Part of a small language model's weights.
Architecture: rotary positions, no biases in attention or MLP, untied embeddings, normalized queries and keys, capped logits.
MLP neurons of a small language model. Each row is named by its layer, matrix (up: input weights; down: output weights) and neuron, and shows model dimensions 0-127. Each number is 500 + 25 x the weight over its row's rms, rounded and kept within 0 to 999. Numbers have three digits each.
After each neuron's rows, "fires on" lists the tokens most often at its 100 highest values on Wikipedia text that the model never trained on. A number after a token or word is its count.

L5.up551:487520479502506498475509478510522437511523492464511495537492465447553518525497454472477499508551480513474504524482489486516520520513517531505524509504456493457504482501483481492495512490482507520461526519494457472450520493466508525542532465504464499527510477469529510514530510484505512455440541493488482502550504511477523472458495520499484496520441512487517511501535481506469501472504
L5.down551:504440523534526519497514458505539502479498485504520505504487485486461454528443526488519473509477527456466557475476502517537475482520518538503524498491485498495537538494480512503463508443506465528567451561495500478482533481498519508516459451509531492488474490485516492496493527524481503487499508475471415491502504494499506467546540500461512483495523492445464498504508505477483501459478
fires on: " is" 45, "s" 7, "l" 7, "====" 4

L5.up491:502519502453527441518482504513475495510480521500487514497523488494549514513507529452466475560473535483534527544471499502497434535523470527533488485530480496532507525493474510490482527490497559507468464499459511530458526507502466476484527529475482504499508521499531477482484509481511505513502448499473490488529458481491519501484518498470558530500482517483492475505511481495504510538523
L5.down491:470480506496543484467496463474480473537533508519508497457503558520508518493502523525509505540501514488497510478517443474474475518474507463476505481523519473534502506463494513474459528501497532473508520489538483514497518499531476584521517528466506522499497520503409489528486483481557540528489498467514487520475482527507518473494508473527510506553532568487477492508501455497537541501493
fires on: "'" 22, "%" 22, " years" 12, " as" 9, "'," 8

L2.up400:509517512529460514478509487483477457496518520505524482470497493473483547501500502520473515514501463429483521501523459479504500540486481464466525540492553492470571480529521477455506499520503523532487494474507551499533498510477501530537497467492480489523492487517473478452487507542474519449540502488504444533474496467495524484497511499538505513497493509503494516547500506513534516520495
L2.down400:524486508472495516486533488511481477515496466501494501450520461498466542503515520476519476479515458521467496502521518514515488461479500473543504504493535490525487523480494555436492493466548498464456541540506488537492512508485511483492534491491501521484451484487521504501495489490492503460502450539496455535492512508467503509505497478458509509482548512526520467509500505534507432506485
fires on: "/" 56, " into" 21, " sq" 7

L5.up585:534487512474494453493516523467509468547529491491472537461525471487472497512477490491481491475504531516500545477524498480463480502521457468525482482511494462452569527518478514492473490477513498513493459505497552479486498490510479513470492524489508502480550467501488515495486477504528510492441515476475477526515527527485505502465517490506487478494498460484482500478557426472486530488491
L5.down585:453496503477483504476464518446460507542483491480449528475482463482477527493514505436473486521500492481561508428486489526462499509469436487513497498500497500440519475478507499513492531475485483522463481455503501504489495509470505476488546498525489506450514532498467467512515519495534508509554512499500491472534516496487531524483477511488520461530478515497495546476484503524481500509509
fires on: " on" 30, "–" 10, " in" 7, " Date" 5

L5.up312:507500504497474494494511504527479520483484519446485515449454469483480516472513499509475468488473531491540512525547533525490474515470516526519452495481504492530494545520513494513547514480523526491501469498494511489532487529474495511510470486493461483530498500537495487498475475505508492524507469531494503476521511391523533476490452502548516516507520497488500510524499464525429456483449
L5.down312:496504482514464475517492505501507512475483499468511499490524513487510491476486517528483453504491469525475519544493558474509500511521481508566476543500558479491519467518508484481471490443497545454500477511499499507518504468528487471538523505508573533496523502460516490522514492546489522540511509523538510534485504484486489502477520482511468506489518488494499499473513451502475496499488
fires on: " in" 70, " of" 6, " outside" 4, " into" 4

L5.up79:525497465473507503505504503493457475561482565439531563519483514506487445460483486483472501507494490484481510484475492505515538506507506483482501552504492510526510480507468491483478515461484538538456508540479527510503500500481516471500516491540483472514551463514531493507480517452529517496482460476496482525467530514479493499470452533504462502509476462501489477470506484515457509504524
L5.down79:489477519482508499544517502510526503510524493488522512501513499479474494469494487454460448517475523462485492494466479503467521565472522480512514471495525511547496425502475497522539543501465526554506483490472532498488474486501540508526499510531502492510501481488515471496433538457506526508476477481486488545483475513501467518501486490470505487554516490483480475483511499492492472471538
fires on: " as" 21, " As" 16, " al" 8, "As" 6, " La" 5

L5.up205:511515496507532496540481494487524484503449558518515490535502456495529544532483485528479502490503555516469484523489550509486509468494523505468460496506435489526488491496494516520513539485512505513503532520465486527510489516504524540533560512487493496506514498488493478489451472498533453495474538495470468526549515514499489505499442492512534509535467507509475485507515516504489466504504
L5.down205:468498542516461548528484523502530499502475555516481493491500494543498495504490473494497519464481527484504497552477504474506522550489530486511517497487496527468543529463475536517469471510493461518475488511470486538515508486520493501546522490486517488471470513485502537451487496515561446459481522454516504535458503521513517476512467490497522487466481503458503484455496557487506529473499
fires on: "-" 29, " al" 22, " La" 9, " la" 7, " l" 4

L2.up93:478547492471482449478518504482522520490517496522513488503484533486442483488521502515473452520552494458493470480506489449549503486504523514470493473513493540459479485514468490513490504511482502545543485473537499525507527486495483482484499489433466507535484474517537540492493518495490523463437497536502494503515489471528446552495489489485500481460472484480512520494488498523533500508499
L2.down93:500493532505509513503507493494517470485538526514490496497518508489509511464489504503534486490478501479506516524519520477509514480470540480492435459477485512507454563451532477527490474538508517511507454527545528501499462529510468508457476495487483524528548463544496501474509507461520556535528525543488437500461492469502519512503539503527503470493487475489494515543496522528507458521455
fires on: " made" 29, " until" 20, " –" 20, " making" 8, " make" 6

L2.up205:481529527540503493518495460512550494476480522501515493503452492436507529510546489534502479509498512533494496467473489456495492475488517510472494512479451513482477543538501484515489544486477454518501536518528536441492506540517490456520578460535494470489520508518509506500493505488500472468501491473527527522502533512523495479471498484524491514515501485437476529526509509503505511490459
L2.down205:475480482500552522495491457496500495503500487489517493520485486513485492434438487530513472482517508492495476485524518401473506499523513514490493546448502491508478504502480481525508511475451494522479487506571488509468469527491485512497537478491490509501499478535527486450433522490491502468502477503549445484511480500530509484483499517527497501456524534504486525508493477521538525506459
fires on: " al" 29, " sub" 10, " far" 7, " counter" 5, " Non" 5

L5.up482:506499484564520506500503505514485513472484488462488522449523538494469564495534518488489534484488465503523502468480530506528500522545524479553506494496517478510526543497476503482530518545486522524501514516487501507511479473509483456512462486507505520464468502470472559467488469488496489495496537472524473517458501503516503514481531509487548521538504523498471514491501516523504508485452
L5.down482:504510465510510510511542539441541505528479483501525525515524509486484512471512509506473461476501520527463546551514521487501454509444497507514535541519479487504519498464468477474457493503545526490514502505541464498502487512489507495488523528483516504449490499506495513494534517522498466500534493442461460522487483545451574510517512462503510501540472501473502483483529520522475513454533
fires on: " the" 41, " into" 18, " of" 7, ":" 6

L2.up490:507492474527491472552479536517486490505539472477497495513473488515475534499481464524492554474486496454488498472498527499524456474511523553521491447466498508511474501494497484522467522531539448466521489550497517479529538496469491517522500465499496518485516458494457510509529515493542488489518506496493539515483512465537515490487489501463517467456545523527504500504515531531460497456475
L2.down490:532509459501534534527478517499495490492507528525491518502506536502522500506439513468494478486517501505493561475466477532528504534455541493514503505479519544529508469496478508521512517537498463501527505538523460502523434498461483512491545514466502512517503515512509484516498530521523485481504486500489452490487534509507530462498524464465519469468535531512502482501500501506451472497479
fires on: " all" 33, " be" 10, " All" 5, "All" 4, " Team" 4, " we" 4

L5.up447:454506510508498470498508486502488487503497481502484498495501564536501514508574504459511495480524512490479500507519530473503498525492524460544473534482507540513492506489515515504517530515509570525483465491481502502498481479452493481478443503510482515512491460508511490482496488523503514469462454472500541506500517509515503500493499475589532467525525478535512496480522476504461530532460
L5.down447:482503535503488453532519497526503469496524461498496488493461507444490486525434482479518541452483518489461535491527525535460531516450485480520496492476527546480490496485511588507526486469502526503493529511508484486533479502475476468512531545539525510508507478481500513507544443506493505528468530494486565496500509473503501499501492486462497485496500512507520511494486522522497510504513
fires on: " |" 53, " goal" 9, " code" 6, " Website" 6

L2.up564:494526487501497484504520521475499518503498482459525554490488506512515501495515490477512447491514514444515491521493502492492518456554472504543547519489512490505502525474489500490512490483486475550495516525517511515482489547487489515540558507517496475509548481509498513485528535582484530482535495502547509539456476481515485462494485487502479510509484507514523504488539533501502524531500
L2.down564:496445499514554532490499481476563494480496470470497505459489490493498488533467455479482474523499518505451488503477460513531495536474502525520494547516443490491524495454515480491460516481495432520507511527519520510537487526484505539520507491484471498554508483516507473513500480515454475497509545491547485476479481538493482507507471509525490536477507505496495528498507463508463528481514
fires on: " all" 18, " All" 11, " first" 7, "th" 7, "st" 6, " First" 5

L5.up204:526534491505519473501505504486488482521494506492511542527519480506518496476474527553482472460484473494528456454511483478460521490534483470508536522512554490493504544506494479518574484515473513505503487538482476511540537489528509475517489465495494532506481503488512508513478534486508491515510490481494459485498516465478496490481531509474479564500462495514511509522506490495521539533500
L5.down204:548514493511494489494511525507511522522492519464509496550465508472503500464501466519462510491478497465491471504521502514484541516482492469479504500527467490502522494459462491462506498459522463550535525489527470480488504482471495522512502502524499487500528480504496471536480470556501510461518517492470490492481520526488490510545522499492460494519459458485445513486557541492520549493472
fires on: " of" 23, " his" 9, " all" 6, " also" 5, " more" 4, " least" 4

L2.up332:499512484539488504512499501523516500485511517526484487504463510558516480494480500451492496494459539520499486529468514485543514492502445496488496481486542477486504529513518484485518511503492480509518497448512523492529497482517509539494534509492484486507547533510510521507510499501493431502510492501523488505521549495490536490508491495569504444489468434456499532544539516555471501481485
L2.down332:461491488460486545514498492477503505460509468473469464529526491513503500511473483502499497512482505521472514516470491483470505525502463495507471497494501480501511466478469481542504540528465467498524500462537494519541485547518450527515516512491502479512522533504518515530538530505507480540527517486498526475498478462448571455519472481534529506520508461479511494554503542475535533496447
fires on: " Bronze" 19, " Silver" 11, " Golden" 8, " Sea" 6, " Gold" 6

L2.up156:451537496481505440504494512542513507525534520470526487526515484494481490535499474488490494496461523469478547493482467450519482495503503462514510517497480525522478491463500481473548484484511464490481478534496539512491521474480480511545491500454501530496531493498532467465492492486568487500492516506515467542521511454522489482469497521510506515498528481525510507489471496481473529502489
L2.down156:476486513538508503522520497525506530477494466501498488488555485482467519521495514490518538489517490506505541531496497489513492496505512487498511505507483523512478468492455502472578527479457514442489509501484493521494463531563486490527521466482507460487481480535478483545502499486446555483501510472513417501501537497493509466474449489506475480514520486508494574539472492479515481522439
fires on: " most" 17, " out" 14, "in" 8, " Some" 7, " dis" 6, "res" 5

L2.up240:458498500472555533494457523483513523527509506542494533506516480502508533503482474516484523500547494461499494493506502504487523481477507523482517511525529529492531483547501505539499481496467514507486508534478499501491488481536485496500483458479473493461471487490519510506513503533547522498472495528479497497537493560511502567498454525513493483495552498499557529475473535512466517529494
L2.down240:466482472472469503506506521546449471505515494469487512510500495540484527491506484489467496472518478508520501554470513545483524529502497445526507490471486553495511488484501461492465510487491463484489487531498447474473509425500503469518484501483471509508499505533507509520497482503523491468487531480539544485526477514520457499488547516530493483486529491493517525488452544517478506530483
fires on: "-" 21, " of" 16, "." 10, " President" 10, " president" 8, " Minister" 6

L2.up509:478505481481534473544540464524499517530506492499534494497537498491512513501505521493505516535545469535516472500516481461475505504535484515477502470494495538506507495485521475489489478475444514519480486487530537517528499523484501477512527476475488528489488507504485567487512462491465537453506491454495497494517485537485451497491511479519500522496506486445542423449515509482493508515511
L2.down509:497456489477514465484569487496500519504493540476499484567501468521551526496472518493479526530474498469480484499471483450474515554470508537516519487502516498514483509499514510499471512492486527478522511484546500494526505505479492553485481481525497527482520514556519513516518443490482484512495513484554488497493521480473510491520503534524551534477480523449505490483493514524515516504546
fires on: " most" 21, " top" 14, "est" 10, " best" 6, "m" 5

L2.up38:550488478510480545472488517536547486504503554435497543494489500521521464473501468499506497464507514491530504436522516496525469508486507528487477476522521510512533510575514500520513494480539503525543471515474501516501528547493474467505533523447476514475517468471488472552508500521504511515518486443487501505508495511493493485474538534495521501491527481493543481499493504503510522500494
L2.down38:513516526511519527496528461525494534514505551500513513503508517524504498453522539508456516496518543535502525462502527500488504508498488543464465504499520501494479474535507495468533515513503462481555497452496507479490480540515540491532527507504456481495512468504521430536464494490460519468501457518536504496499493511461507511492493542500518518518520524460501521515512527557471494496572
fires on: " " 40, " station" 6, " services" 6, " service" 4, " information" 4

L2.up748:475524482481511512518563565497566453509528529497514511514504442539501472466494480498503515496496509506482486483497510516538457509516510513479508455515515492493497516521485483524467502467497510535465496517519501504477487582484503517572481503529511499542567461511530534511472498489524502471492524468508465493443494476482515528501507498515501475483483466538468522493496530518493496499515
L2.down748:458506523485506526502459479502513495540457462522479517485531517522494518504503513482500543503490488510521474496543505458483520478544495464514500484509479491472485498512472483547522498498476513524484455482546478508515481519514487536525442484505483487515543484499518540489524517505470466484501570449502469508460513507476576494458527528482482504530541492476511517507510485495495482517530
fires on: " In" 16, " On" 14, " It" 12, " An" 11, " En" 7, " At" 5